From a checkpoint of a small transformer trained on Wikipedia: 8317 steps.
MLP neurons of a small language model. Each row is named by its layer, matrix (up: input weights; down: output weights) and neuron, and shows model dimensions 48-239. Each number is 128 + 32 x the weight over its row's rms, rounded and kept within 0 to 255. Numbers have three digits each.
After each neuron's rows, "fires in" lists the words (lower case) most often at its 100 highest values on Wikipedia text that the model never trained on.

L7.up1361:049116143113154080120158106087115086176151150173133165113074134084072119117145139045147168094167177093122132135111139138127119112141099119086118153101135161113121102140172154114121162087051061121048173150103160123115118155172136163111116129064117184185118143117114133126084080136187119091183164108128188118117114095125086095152130144135136156120145148152147154146111120164112168129110082137186182128078122069097082120169127175145125148131054157052074128168082144140098107072182095139161123106141185127161127142068103130147102172086113119141104124141160131140103094175151117157
L7.down1361:173123106095147146136134090104149150080069148104149142152129124145170063150124080179110125136139112135133112145170110161137179152096128172114096137212145047134114069189072140143126156108163100114196097151159115169127151132114161094108097124141125081128092211198095194200172138087127166106061122115118136088125142145124189125097124156094068121155097163177149127128133117112178113163159131164131188154115151156073156207088075111081146107099122125153144136096148086124132103111108177137111159108161122128103111087103135143127188125150120093094135173146071112149171120106123129108
fires in: "and", "from", "in", "of", "through"

L7.up641:154149083096205079124091062094141145185108157133117076101128146150107148167111130159151123094138159150151232135146116152124090155163085141105090136161115179148093119135126139141101125128118118157125187103145090077101118047121156113178106151103085135112135107128083119163141160153068123202131103096123199143131102131065130085145123129142119069096108124153084090167138124180091163117166128141192174124103184167147141113139117119148137170102051136146086169104085146077155128113138103127132117122087132121105119149101141123118080140183090101152180045119132157168086180094087114160
L7.down641:132119103148095091132211151146134133133171086156115108085142130129173116146061186106058153142180152169128209134094111166124153131148059149191118090169127065143138188193103155173179133160137103148117120108145124101135138112109129074103165109145130153114084078074154125155087119127197116128157110174088114101144147160148156154061161133087134116141118070143097144104151160102128157165110098111098103129144077173149117135097122113138088108155113085132135115106170050139124125164101112175121166087135106064118098120145216153106152130124109144101114116139146089115088181083121073087
fires in: "platinum", "against", "conference", "team", "senior"

L2.up1206:140150121162130128157158111120140182133123079123124172150152108166088106121150116100171103175122090152114101135132196080105145132156113104097155119113112101108175122135153093150176109110142159155119119082111133075146154080097150156164208190166134179142124108171167112093191104098139131113120135130209144148154125136119060106160132129101147161162161147115107128109114123115086053064107136124119142083137048123097119100140150153100096135204151110157126139148086188160114196210109101127118154120116132102103059143159211088117187110148079137134061127163142151139135137202112178115
L2.down1206:103138211161126094102085066136144175115198082140096178124201154125136144160109139062181147143164091169186140155081135165128140157115128142124154141092117177103148163103116147119165104122110142103126128042125171091120049075125166160153153083092139138117211144141161097115098137142160128100086071147117105113081112152102146114079161114091157121144142210102171103142132128091118178138123132160162124060152144141124073106124152103102118131159117125146113063159117124087135151177136126131137115111132185147165144133170154104080193110142143150129062099106142095134105146196105115106
fires in: "been", "be", "before", "being", "host"

L2.up1441:176144164088098155082084176153145154169128113197121144177234202096119121150136098138100155132089132130122121103114105196136135109139166119123116067090151127191149182197077132143120131173106141124162106051156075131079162116077076143146085178130106140122120099090136094127151128108085045100128144142134144155141126168114136155111146125151123206131086062194118102112132104166103146136133107108104084170134113128145048129100122131095151149118106141151184082150137130073158084114168136142130147083079137102110171045112165100133065149063093144111116133106102097116171165134108070128
L2.down1441:141137103109132119165119184098108167109206120105097101171168151120097152122148128162151099134118060149087132129113123105145066178123102085162123160214087136147186117146154099112063096127180110131086116110109148140116149110185176155138133085055132117182132143145172162153105123140144143160101117135098108105149110114178085156158132165151112113188193094158086145115112125131165064140122171166098173137131133130112177113084126120099120117128111136112156101092117140198181188108110140088161076200140126141151093087191173121099102104140166122120115099120109136109115151182136174092
fires in: "has", "areas", "london", "conditions", "issue", "construction"

L2.up887:094149121112157124120143158141138101129071135112214170121136156068163127138109097121160146175142142145102103118127193136073104110106131098138153118096088117199094124118069120092174146145126107117123158092149190102102088151082109132145048099153069108158143129151139151068133083152130097115158173097129118161077079204185147083189104087159154090086179117112119157080130059155151188113121156094134117128094121095105137173184074100109131133195126140090072102166131059123154161121117224164100124134121061168108135156083138104107076109140167101159140130132168105099138122088141133152
L2.down887:148147070080144176115105134153118088154128127167103128165115158141085136089114109133110114115156084220137147166122130158179113135154110162128168101151145116139142165137145104108146123090103115181131143053160068093130095143110141121138100183086134103120090122108149088144179159156110108141071069155178131131102128090186110135064144155129123155167096111154115149137093121107151074124195074150154168191101091081095110160136148087150117136139088080160081127208150109129108140116132171107126111117145151118189139124112090071117079115126133169097123178153131103096086168151139129180
fires in: "february", "june", "december", "days", "october", "female"

L2.up1145:143068134110152140173088122097090176103128117144179065169117115178101145089129154131179159123069144151164183133148162170137111042166129049133113119139113066097133106093175169108129117155094160143180119132090116099135174168108159136130172144189142059143145136140140102128098139091136131125141063144137101126140127130069162130199102179162083114097130185162111143172100084084174119139097125122143093086100183104120138155210136106086137139069128119187112141143098115136119163135125132169078129140093157149166115110131168129123131112173095122120110102073096134068166122132122114175
L2.down1145:100116100116177097087177117148127046136148118104150139131125116107139143139154134110114113118157086131106123114134136161172170171080153223132123156130109172111103157198171126151136117123146115087055129121174090144121108140128093089128154114128121141116065079119132146135143119119118111121117094142137138088149137091179143111107118030163090157169145086110146108151133184144094046112099111112069141157148090123131134106059088193132149150127115149130089173112117155113129189096186108124195171099092120105106117130124105135138081212066172142134083118167173166121134179124141142145
fires in: "its", "being", "been", "average", "west"

L8.up577:113107131122111069148119077096079177163112127088171127105070127135184083081165111117145158167156068160221139102153102170174162082125156085111149095156131145161059098156186108142133164158134166162175097056138164099122141196114088107160193160103107113127172105135148098127138135099099102130120139127070067117083120094108089156100121114080136149127178097151191194122092119117150169093089162132105112171135148088202157127101104067124143169192114130129126106164127136105129176123126131098170098083181166105088150135174119168120111073175136143139161089079119092122103128099069085128
L8.down577:175128052099184146130102098132168095178170186122132083144129137163108109108135081141109083077112174086070113133159201118112111142079111116113070125091142100148181216119042111181149150162100154129147095151122078152123144116098120160131098129155124192150082148161112162184114122171086173103124085079119131113135140106157121140102109126110110061083130082087103084155156144127140071130117150141121136108166134115200133169122183168131105085036147063174110110109189181197151152091156144073086131172109135131198107087128112127136151193105109171122117141151141096108130071121140162097
fires in: "have", "want", "had", "0"

L7.up1487:121160176102121170154132125122080126147122115117131107130079101154150195118134082115094086129108119141084077119117092161137096159132086138107080114148127096181180170164105087158138119133117120072097073081114165149112172114111167132137101141107144083122131137116103148082129095101085058111128119140109085120138122126141096122095133100096124161156083156132137100148062077139128095130129134151138142157133069141098068125097165111178113115155085161102140137150188100139112206139199113122150123203123152120086123140118159104100147170170161059143075136111146157091110109212050143195
L7.down1487:119132206137125096179177066114183178120163087102153132166105118144120052129171095162165183138054120126137137134159144067138113070125166087118177151139123138094148137147170126124147155129138130123111126103111145084091149108085101102142114160108155120093106081137146142089115149102156174111128184156106033075085151138192114145177119138144129077089176175113181131152143130202141152162173118109117092112104141115193063156149136158114107100123172182203141146140122080141142093109101101185146157117151114114148135139101161162164125150166102117122151122079130171061144138091173117097
fires in: "of", "by", "vocals", "named"

L2.up1106:096135166124133196134140114114115094107093090207140116130169111169150095160096129070114106120116079118115190175065113093175132132083090134124151152029140124128124063135134105166164135162146159157098184063077134135162133120116191147144085074126142110130124168144090129147106131182166171143210137132146161083095104088200182156132124084155129134121158064070157147135148106137102203122161142130141175144106117104114103130125131115160112149128128122153129149141054158105074147142163140230110190171130137104122133111164126186107178137140158152084133103119097122167151145151104095136
L2.down1106:131144109111125131189090125141158122139088086056134130085120103165149131117177094052134130127091110108130120099131100170117159137160159109169151084119103130137141042149118186127141142124131120099075164096106095105121147123156138150151140116116193155127096132083151155147127183129126101086120156136088095113117096199158087134107191106152118140124146091158168157179133112081145100166137154098102118090093194150140121102173119136115157164051166182136164061145147155186083144093171117145109098084086067116093139202068111098185153172133154180103141148129138152108150185141091118096
fires in: "is", "been", "was"

L7.up1444:114125150132111105118088116144121080118095100146126125119111120140109107154109155162100154084137072145132132139121131109136059124161155198098171137126165067160096142122109117143154087164125054104130076130070095093109136161131131103121091143081164077163182071173129106091121092170126128131105092114113145190091136136151156148063135140138156126131150138128113070073186125153104059155130076154180147150125175113108078155148067153159157139121109130200166153135072171118161106068129130137133135073179113165109137155136189110086148069111175121135119174172182106128110055137170165119
L7.down1444:137165145144082164171140166202165072068140138164163167101079120127084116119123166138115068147167136180123092174128152137109120176127098112127154128136169159121111111122165067187129116014147104101118121120124079123152135137105095126124105186144121145124171124184112147145179156105146173169052081150084058185121188111085140127118140132154106164162103115125061160159195125138154109146161132125148107134104128147088105111125093100120204151166120144127122159152100175145055107082092135127120083108097156144074137128140091100139119166045084133132201118129132116149124115090061091157
fires in: "september", "in", "into", "private", "school", "october"

L2.up1444:154105120146111143114157159052144122132182114092143101113111092118139096177069163139132088145157091134152131095069163183136111181141087130105176123144128161120118118036127155134112167098164045156230129107160122162111183127163121161113153114193120130121124106106094146112123111125125160133102148175153146113121115131170111121145108135123107111127117131098117103080134078142100084171120106141126078162159093168092141075134104129105101098139121151065135127195162139107111096182102201133166177195095078180107149169103082091216098105084156140163160193170131129188115121101117149082
L2.down1444:167140134082121091118185137185135101121140178133182118168140102113129069133074146116150163164130152144145090136088151129122144096123083146094107150175132128132128127091104045153086167108153103147105105110134166081115074086154128137150127141173109154100088161144158153120156087081171135064125108135147159123126094111159191164138138107102245173073113142118097206142155063120119139113168126117159128145174106143132191125147104149145093124071124108138090143123133064153121154170132135136099096107148107105161165129100132097130181118069129134127125093094104141129137101140074125127
fires in: "from", "led", "network", "all", "yet", "prominent"

L2.up720:123139145140158126169153107114196071102094157219153163102153112130142121163107174178166157129078125103166152126187119136114155104091095104135169108098107146107160106101074121131082164133140115103139043154066097175118130176068072119103089169163124152030123139107167162132104106158108164068100144091077129129118103085167122097093109154089134155155111133141142122095144147131094121104077115094112138176130077145123158118180180106133140141201059138129115178148184144149169095094188140111148138154124107177202128162209148155110139106155094079102152076107086158146163101147131103117
L2.down720:131134105094175113120128141171079139113111089100128098130161123148140144057132114064135093120179151147098095101074160128131098137165098163122167127138129130157108166210135109154207102141103144130132180119135175141159156132125158157131095046101129139169135127144144117099109120098118080169121132090162182148098153205121160160136125089113138085112164123130117178150047106135107154132175105137153106082122139128084072154097067155067132155058143151123096134188079144134047163148059158173092148145119151125092160116170083124170148165085155191122137154110093132089103133099097124148
fires in: "been", "being", "with", "the"

L2.up590:124172153080124102114117090089145120150152093141246152127116131096089126218135122112094138168125086081138118145130131120089094145202111159163143083150101102181087097187084104072155120106106082164113158077144127115097129041163113101151135160137068075138083139144119067147115138136061108154079161096136216136167124145131084143092122132160168180061171076117149143143179158122147156116153090153158119111103092128093078136151111136147158140162108089107160140167080126202131128109090160147150162123102108134152151137158106145190143117134213134109133193128070131114134117119117145131
L2.down590:149097106063157139068137168131108120150111148119078112118132153079103086114073100157124087145140091170130147134104106170144119127096060120125147094234078110095112202126058165162161144148120137182172196116133095100139123147183125111115094122097095124152096099113098090160201124128120091125156088167198146159129152126095112152132134166150204129138099166125088147140171117062138119137126047126161159164130136097120152153137112132152136128157128102100070143152135133186127144052096176130141116135131117130170072140128148176070103097194172144098116128185174104082085115117173161070
fires in: "february", "june", "team", "november", "september", "january"

L2.up984:170146087055155164086131056139182091121170145142104096172139100105116110113117161074112123184072083138137125134138074133112144132131156127159096108102153194142143138116090096125134116101123144142079092185116115165081116176097089118147110191044089101154071146143162135116090094124166148106106175195100124140108140142162114133156097129118082139124077147185083114107110085114101183083102118160135102146155146106107137131123102114203153096132130174148148059137096116103163100131168122167067116133132126150102149100131110120172067188130102134225121159047119138161112124104128059112
L2.down984:132144156146079074110102110182146116108162085110118113083145187148114140037148113117114132101084159100155144116115141130120154106168159100141099189156151185137130192135113132121122160110138134150095094119139144141136100170173135114106182111101091147163112198135160163141115162142140186079120123117156098105188113219136150143113120094099145133190130143091107131084154101180075184107153101125176083132136154124130118184057110170140098070091092175097144085136125141114105101059138168135159092127091074151124151100124104125160125158173073100094107080079120112148173144116165077158
fires in: "has", "cup", "west", "won", "wang"

L6.up265:132153144120152134132172152123171070168184124171135146164174125202151137123045152149095136098139118096063148137177154125088084156107137090108093078076156122144094161095108123100156117164208072110166111116120140101188098149126139151125089136112112101180058126126096103094098149132098120100151121102147103134136148080203062125112116161168103147083166181124116112121136153115107130178073141153127151157133103153139088133102138133106064128110109176162111109148178151137187163126163072032073158124170092117162187162124149116136104116164130161125126139086157125114114134131177082133
L6.down265:127114101137068137124144076106104128131124152192167104074096149099160086147180072157170130119164035157102151122120105159192123141149126156132156081090103053089174127078152108123109148072039151084125130178149104142060128152032149080138214099128173118142125098133161177126135119121133097147139100125134137122167162098127177114088124124117160123072141141104184077053149127148121135159144097077120164152090133151178141150136112140102147163172162121153104147087097122139097121113149150157145101169099162097151142115112076126116117169078124058150135130109099111108072173105138191143
fires in: "of", "several", "only", "both", "all", "one"

L7.up101:092184085109188124160112084168150107141117129101189106061124124169163157137132142099084139065118160150148136136121138124112185150196063130135094144139061138135105146121163100176155116177119080075106201152112145141170083144137142092128130134166134136107101136147112120123183139125127106063088109081166180087100132165091110160177114124158126107143112069119116130103136157156151153126106149124147139168100155123111165125134179147121136180079098130165158186115094038111087117099139102053139134135059142097106149195130087115123128123192128121163087099132088110131156090177129144182
L7.down101:150047138151097100149129172099098154113154080158143140124112128138160078148153151099162120145124138144135115190164101105169092084070163157113103125157120117179167093177070153134089129135089137105147075120135122086152081084076074173144110115120163108128109148090150138136115099114167169171153071149097103213110161233180129094129209149096133178124154159171073116086140128084120156079121102129158102125094141176157162115131151151103123095170147135130125035163157137096138073110144142104101099072170121151195121153137096170123136085074172122175119140107134117204063155099125094080
fires in: "program", "of", "and", "team", "programs", "against"

L7.up308:205189095130166108124089117087173132158143127127142173117186164161110138184116180105106139111172184118088135116157139134147153068080121126199135125130102083086075127074157135131063212111101147116135128137113135158098129130085098140109115109078161118134153100133100172128121123090111143094132149089104142121103089148144112110108089141135095097120200198141198174117146187054120108163054134174133056154085165113128138153087127126141122127178125102124164110103109205167084173136184083076105145135146151089150094152105132078105148125127142143130166134197093108115043096126110115127
L7.down308:171164098134079071159137144120101123148067148158121145114143116147150092110130134097095134132108174111095184132070121098148096105121132121132139158138071133088146153126077120185140124172150156155119187152146172146088181087148163160165077142142169121164135174140187140117120120140124133150132078172149097187162074137148166137086103125057128135104155140173138149086144154094075135158162025133058108131124135091091071155192136155075119174141179138145132144053096118169117162042112129099155130189160164091249134144135136041079090137129111119111161135150148104103153142116150110134
fires in: "of", "for", "introduced", "qualification", "sent"

L2.up230:166094138122175166160108113105117135105089155133120132144109157136139144093181111104180131155075097140105113158124159181108146090123122154114114101156115076103087173117158142067139142120163103133153134124103164151102125141178103123160091189155094158132112147207131164110121112161099088129168082066166135075078106076107124147167167084149093085133173147051104175145143110148168152163218071169124088146129233109139167139097112119129114098129126045207144128127132125090094110104090010131081111113092119127127100083163141094128129118135118156154114119105139103133106067142133063207
L2.down230:119114088058126128119123112160048143159143104166069081150215113112106129068083149103142114154135087114142175128073100162147148170139139131114181106105075089129176159083107113172126158082123167111166122076125144163171146189131126111168203034152100166167157104153179117102113074150133111107112151134089092133161119119175151153139144166180129128159107112122068077073124144109111136162083092106089118092093140126163106161067095116148090126082162143080123124115118199149164181090108186112140162099161158117159094118163134097141170140088194168147130111150135135109198168147149128129
fires in: "years", "year", "who", "while", "style"

L6.up1172:095135158101128063089140192148126095149106109147136156103166136113103141197119124090116143123115195143146142176148111151128138168135075168115119108101094150055076094117107102103090131095080107126121055126177163140124144127152158059119110148146177108219109118170117131084135120119118143044148139116073095107099100120169149157131106180113111151096138160141111062106142115123108144122096103139122093155130105179206167117094169165120160086107125118093189118181164111086116124140155107082117110083076094126197111166096147081143141150128145153090105103174158123081110135112140119159
L6.down1172:114134106185149116153196095113152106111107112124114065091103144179124076075081147126125134165140147163107084159129206150102128172152124091082174123133113101121191142141140130140124105127071094162153127107097099079135121113085073125143146034115191170142195144160168180062097112116098102183081131103148066096189133106131178157098113108117149133132157104136110138099117112149115091098164104163129152163111109128134124102085162091135099171083170172168077169070163138182074138068162175123102109165166152145128154142125110141184105110138140162106128145175197143125111077146164131140
fires in: "of", "hindu"

L8.up141:108158132151070174098157117127103138149145091095132182111097188126091039154130105132147142147108118119169097142085154178158137106116039145119129124180129122095135133197098133110112162102104131122114134101147098113142133088072134123135132134147125208101215147148155104129102143160131122121151079181107122166112165092165102155132197078081061112093143157085122194110113177122056081167122117160085099103182064179098134141119157122154117107161119177147120101137031151158205131150124156158143140144082158103153168145068116151136165139203130121121132153131061189126102128122143200142
L8.down141:118122104090109132141136156117139104182143117095178115148152124151136169086171200095149123118146123138108120087070074070148155140131142101178148140067110135160168148218155171108118154124138151060147116102124105148126062074176116098140124080086125166140132123125154118105128094079158147127158114078135103155130109090137075070137167164149106154157145110124180130213090079128174110102170134095105096150103061131200092102126168142071131185072158141138150126052148182102166124134115100099065098108152110141171099119138177113132179166139217124075138081178138138167154083173142138089
fires in: "was", "being", "before", "to", "been", "living"

L8.up24:105134114109164175142088123125146164072113097146097142160110165165163114106136115132144202120164146126123143137175091183113147132156134096124128128151130138154123142146148139100145067148150123152166077157091134102125070088130132147124160095181108204140135139142132102103179085094116102114159124125176110152117234082131126134134103094124164152128132164148130201151136121071127106133139113200123117078108146122081159157152139059135090111127078159176164107149073166137157191139168061154167079168083125162124122058130094120157207130204113125129133150091101197137066058102157111118
L8.down24:156091195172158110164168110166128156104149132100126114080104124183113156131109158145160105100128067158031144181133080059178131134168147130131149113125122103076085088125057157125109083140134117137118152177169174172082144065135108173096101124141145161109116140105159112124114126108106190119092134151096104153097068110090098139157139157112176127125112095075174094118142147193082139141126139062123158213128144152204083091132145138143119121121128137118101081213110161166129115153167162122106117091118154103160128122115109116105134142145128096062115177108128132100167118126154100118
fires in: "being", "before", "medal"

L2.up993:091083085154154148088145085121159114095137117135146126122107197071142116106127134174136144148032086143121126144088129154128129133190152125144125133124131097159166095124128143125132097137123119089105161098116171123091146151111061117149140159142152131079093115152142139128111086153173165081123146085175173154199100078132121130119166121121148185103111074134115076079168111131096107119071106106176165084179168172154104126140131195105120154176094130162092154133125151171119172113145130158176146097209157076052104114122127156193127098157105149140129118134090175110152130141152168129
L2.down993:155119100155118126140186168115144101105144119134142146187159106141151166143161107143128147101161108154122154156087124131135148124164163156143090081068099156149082154118160143102160147156119120107101100086118138106144132149097163110088109072175066123120097116177175155104146089190095077125131158135157128167086102106131126106152120104153118133125129144143137066126169111087125079098128164143207130124097156100160153158140077154080108102118063132154151022124134197145119145112189099108124120075113100106229084158120124169102164171159150163213100097182111142137126159163109094118
fires in: "have", "album", "having", "house", "alba"

L8.up264:140124141130120129109053110173102122155120154151147139131120118149132159079166061086112107143119046161160140143119146139117117104133107183116124085088168120105110117135181101127202149151074181122095101170097122110141177195079093144086151110150135137086112095114152140151141160116132127155124167092074150108073120150086167175120131104120186112174062109168146107110118127126162156071108143069126149160078158133180197155126123115147094077142082140117108123141067160170095114134120079145171162146132104140138103120134100151152214174168168186092133082103185126108088153124074128130
L8.down264:141178099067103099139126186175179133126125115118153077110104110154140115193152081183110140104122091147123101140174089187107098116139118120100089098109115085175101162213127152147119098117150122153119159077185118220128129107076195154117099111123127139142116142204157092101182106100106126091144106101116110083135156163156066112114142125209139147114133109069130112151079115105106066078182146153114104073165164134071115109092158116133175140147116099166111111102132156175140136128156155141094152122132175113112147170158106119144072132103122078191096115105147163100111142157165138078
fires in: "be", "include", "have", "was", "is"

L2.up1076:106133166090092070116159111140145110131117108139116097106136080096119168080175097112112119104150119130094139172175177110166140152140108129078096168115100106031063204122103103094079078185165131157146075164108078048037156128116156145146124123131169141154182149143110163105163057102135105081107091129156131098105119163082158113078105151122139115105079121166152192077122140136167147073137130090051113145082150178109116106095104116177182100168089172093138085136109119175163153179126122181133139144127123150171100162162146151185122118125121161178120099125102117153099152110112120108
L2.down1076:135135185101107171123105149148157112096162168167148145168103119132212158147128180161116198110087145188158097094177120124160137116143128154133099108097093078140198149121179095155178138156142110095158146093121123163135104146094153123140136057111088131085182169088133095039125097161094133133212123114092145131113129129082108101109117101116160075178103141156146135142081126138137172146141127106090133222125087130144071144136111095110139073131116075116144089114152090156139153183142149118133155136124138143017126062118092148154106099184082132091192098145164193069112078057145112139
fires in: "center", "central", "round", "celtic", "connected", "around"

L6.up176:125141142141154129135186169126117137184149105145075180087146098110178140129083147094138098105138150143193114146149099128138149181154141137085127127141102092135112167125101138127149168126163052146144168116097143153106104086132218109110138094081112144166109056146133071117087154103092136094150078167167082084177155157131128113168157138112106113148158159133141129139098091149146154158089217109154100129148089137089085076113147129230143082139082110109122182127122117130104141097183100092098152133158079083110153106134152096191142120127174098125137127114198097085120185131156139148
L6.down176:137113063108128070114115068124139146126121099113196114134159092132140101127181092130118115132121092162074140110103161150082116059134077088175109153127155136120116116150053061096115165142078159152115126175155125124132155156124092118201109138142114141128133123154127186138129109151151145121094118095122091151124166134160163122076165064189138123131131134145132234058139191162176117158135146132109140205121151189156179108077123096141120156110180157134101114101140112120091134061078117154225132117124146157137130072169161072110126120084102143140120122102076153123141080144115125172
fires in: "of", "by"

L7.up916:119173069119113115154129174093118151107154156094116134120115120113100087127094135060113124053133136092121140128158144130140148083165181085106162145087156116070136073136147174166141126133140069126152129123095123196169138098116149090150055190129142196123050111132124145143174127099192111121139158111062133121125119120124168158114222122090136091097184095127115128158163143147113113157102092116175081222126147146142094108154095113177066130066133140155125187070111114133130134105136183179173179172182171117124136161117120132092087128130113153131106117105071157116118123142173105104
L7.down916:081102161142122085108132065196119089183147094130153126145163156108183085122157102142144111109115050141076150138137174089089086167121104150088097102154157104140145119170149109191123115138112130115145106163135179093085131117120099113198179125113120123189130148144160142166145169099026130117155118117202121181102155153126137146158066150107123162187106146142153136082135125146132122190207152113148165097100106123140163195108065161088123125119131141117113122120130123094104145154076151163053082143122074144116130089116144124095157139107112154090213120111164107090086142082106129124
fires in: "in", "for", "of", "under", "into"

L2.up1040:130121134146190149122096082216139126162054128163122161165095153145151108086078111106181096089081093120120185136142129139104134128160139123162147155110136146073152109106067124101146140169120151188124132109142086132135125070062104178180101139112122100081120159138059122088161132093171177111144156108084162124130127104152141106150155099172146148227124115122141150060134082113110176136178160141069142157112125128149120093081105102188122119138084159151162078155110140086087088183166132138099138133080130200167122073117134170123101174141192088095135143138118083159110134143100141105
L2.down1040:154125055074178118098157165121189155098115111133127187137113092162122096173182098117158159134140082153141109121160136149114130106125110128134144192119139111144096136159076120134157111122102107139104087102135132066138138111142110155131129141140151150127151136135159092110143144141137092134079126141077114183190132171149130098123178086078074202134121082109123156096055075066194074209172136096089167153156125157161117076102139157133104126158124158135079044147113158165108083170111106121086073131111160145130110153130130168131185112149173115131067135168122157101099188154095099129
fires in: "have", "were", "been", "was"

L2.up25:159135120115194143189148069119139123098129170118148095153111179139105149150130151061158118111158121133152170146152099190137143111092065114138084183120108089081158152130151108114151120160146082096119110147116111156175123115085151188162098132158134159108171173129135096184103158142147126129114120171081131111160126152149117116146103129079049116136095182130167084110114134131101107155137131135092193170080094130165136132126149069086087163109041075105153080146113128113135107140117127088098119189097129185126176128147129109084179073178153107131100097176085149118138112155136105136
L2.down25:130155150114089115135114150144116130125154089101174210147072098113116122174108060117104119138116108219155143140148134140146109138097108176099130195137162128139118121173121163164124139125100078124131111153114180152131151091147124142165120180160138106083083100126120115091075141101172205082186143123097106148141113091158076123146164106162090130109147088158119183111126099133123134213158119127130130074128094146165118171124106091124149135140124124160094150125125115153113100064168063116118106101073192169138051156119108109138182165070135120088107119145148110123103146156127166031
fires in: "being", "been", "be", "natural", "november"

L2.up292:109161126135169197082108125181139096168113093152136116161196118134151162130107145062182081129074080054134056098148082174118148186103159159138145108136162119139122096090164065101084098136140106142110144093140168186172151069096156111125171064176097162154076089128128112149185182104149090146151133160117122133084126145108095150137138113128078162079144114144104121136142133133070147094120159139077135229095165130102075096065148143121096160118058140146107100155145130114153115158165212122123183151149164134099115124149088097130165142115100120171123166132150097136141158082141114128
L2.down292:160151107119151136095115109108122138118155211129112133173142117143128178129139111131082088129138133112135126141093103075131135123146128117105182107092109136102111059140055146177120087053176072104169091140117192121145106116089118178143098109099201144092119135103159101171110183138088191165166207128125124121158133189141177174116172107131150095147150101095155182102115155160122174088131161083125135100112146118149133087118148106135095158070140091105070139144115088124143096103119131103163155110109111111125159082104168121166142158181155134096158155147115105076101108046154139158
fires in: "has", "he", "celtic"

L2.up156:074129098194143073176086083145097106085087155124161130143118122126105179176120099198149137121171115200112147137133126092171187140127109104106106131157172151111093118105176171096131066153109130112110091154150119107101121116134163162107068105104122174108158113181141177173121045157119138083126150093139140090119084125175046142135118093144166100156094103164105084083138097175105077130155127090141130159115175152170085149067138081130167088174161157145140124198150074077109121112126152117084163170129179131149147079138106116137164149134158169136118151176151130137135168150115145155
L2.down156:152120164169143162137104142091112091119062140132170166168087089147133149163159108120136168166114159114125142153098154103115142109127169173124138155149089152139127029076131118152182168077141104134156195137086080074123153126139168184084115162153152135104134173101147019191105110122164146107088112158120137090143112113109092068143159110076116153167134104191130156146099106131115157160112119096169138066157109111107165188164124105133135106179104146080129096085160181073126136072092188120117125151091120109170110127127155062130156092111134120112143173099091140164096050109156137143
fires in: "august", "october", "central", "china", "center"

L7.up1102:117168089082129128122144111149164127140145155138135153122150119154162053144119118126151089108122120187171085165136130116077110100167109134130077180066088155080111142158088111103128130180122130102065191078139195146120106120086147089118186173157203099154132106111138123113090175090114131140171078176120109093153149087151121153120129105107117091122106138093143070139127089106174100142113063209138144201129132152177128146143147147157195078126129111124110106142132158196054133107081105112084138077140160133221115143075139132154079162170118087084101073111105125138123082100149148142
L7.down1102:160105149167083110067098133122109107165122130158118121097140072141169181159059134102150134127177142200092094181117156083158160063151080130125115078147122107137131081088138071093107085106181105130170162118187187091136147116178146203100115084110106177145167174127172143119111165135146176183116074113127167172109108119123130044170156113124106181187141148151154152074130158117153114073166074122082125123123193152139174075077177155133124105135141117111125147104161139186132127061119135101125099123075073150119158101140085082114150086118184126144147094156161135118145136120096119081
fires in: "of"

L2.up71:132125145170176169113122094110158104058060131137122131174186136154082111182100116127153199087148105131111093159156136118137175099095121087108127159094120139129141107131064130177159090141157075216130140166040080145135147129108172138127112148132147156103206130105113091109139142155114137148126098128180099123122176136145127150171102163180113137112174091165125105125187147130155162098074120134105084110112112122149085092140122132111151180110149106088181147149077098095178149081153185139123154131133106129065110065133148108151105084107097098110151099170140088142102157164155128083
L2.down71:132164173113129143185096141178077133113160154113125094114140137089173106106126164148110126095101100095120181091105126122172108140143125137136111126141155120158155131173165106138068114077089116132136149134139145104104099196119082113127092134098130168126166090140185149141135079110096135102165160079149083145147125069139122134135096076103126093174155133126082119163093086146140120093170161077086161169184156032096138159137115076092123171131192102097110131157127132241117106118117141053116148145155178129101080095172119134124130135114177151161117114086171117081162155114139130167
fires in: "in", "into", "it", "individuals"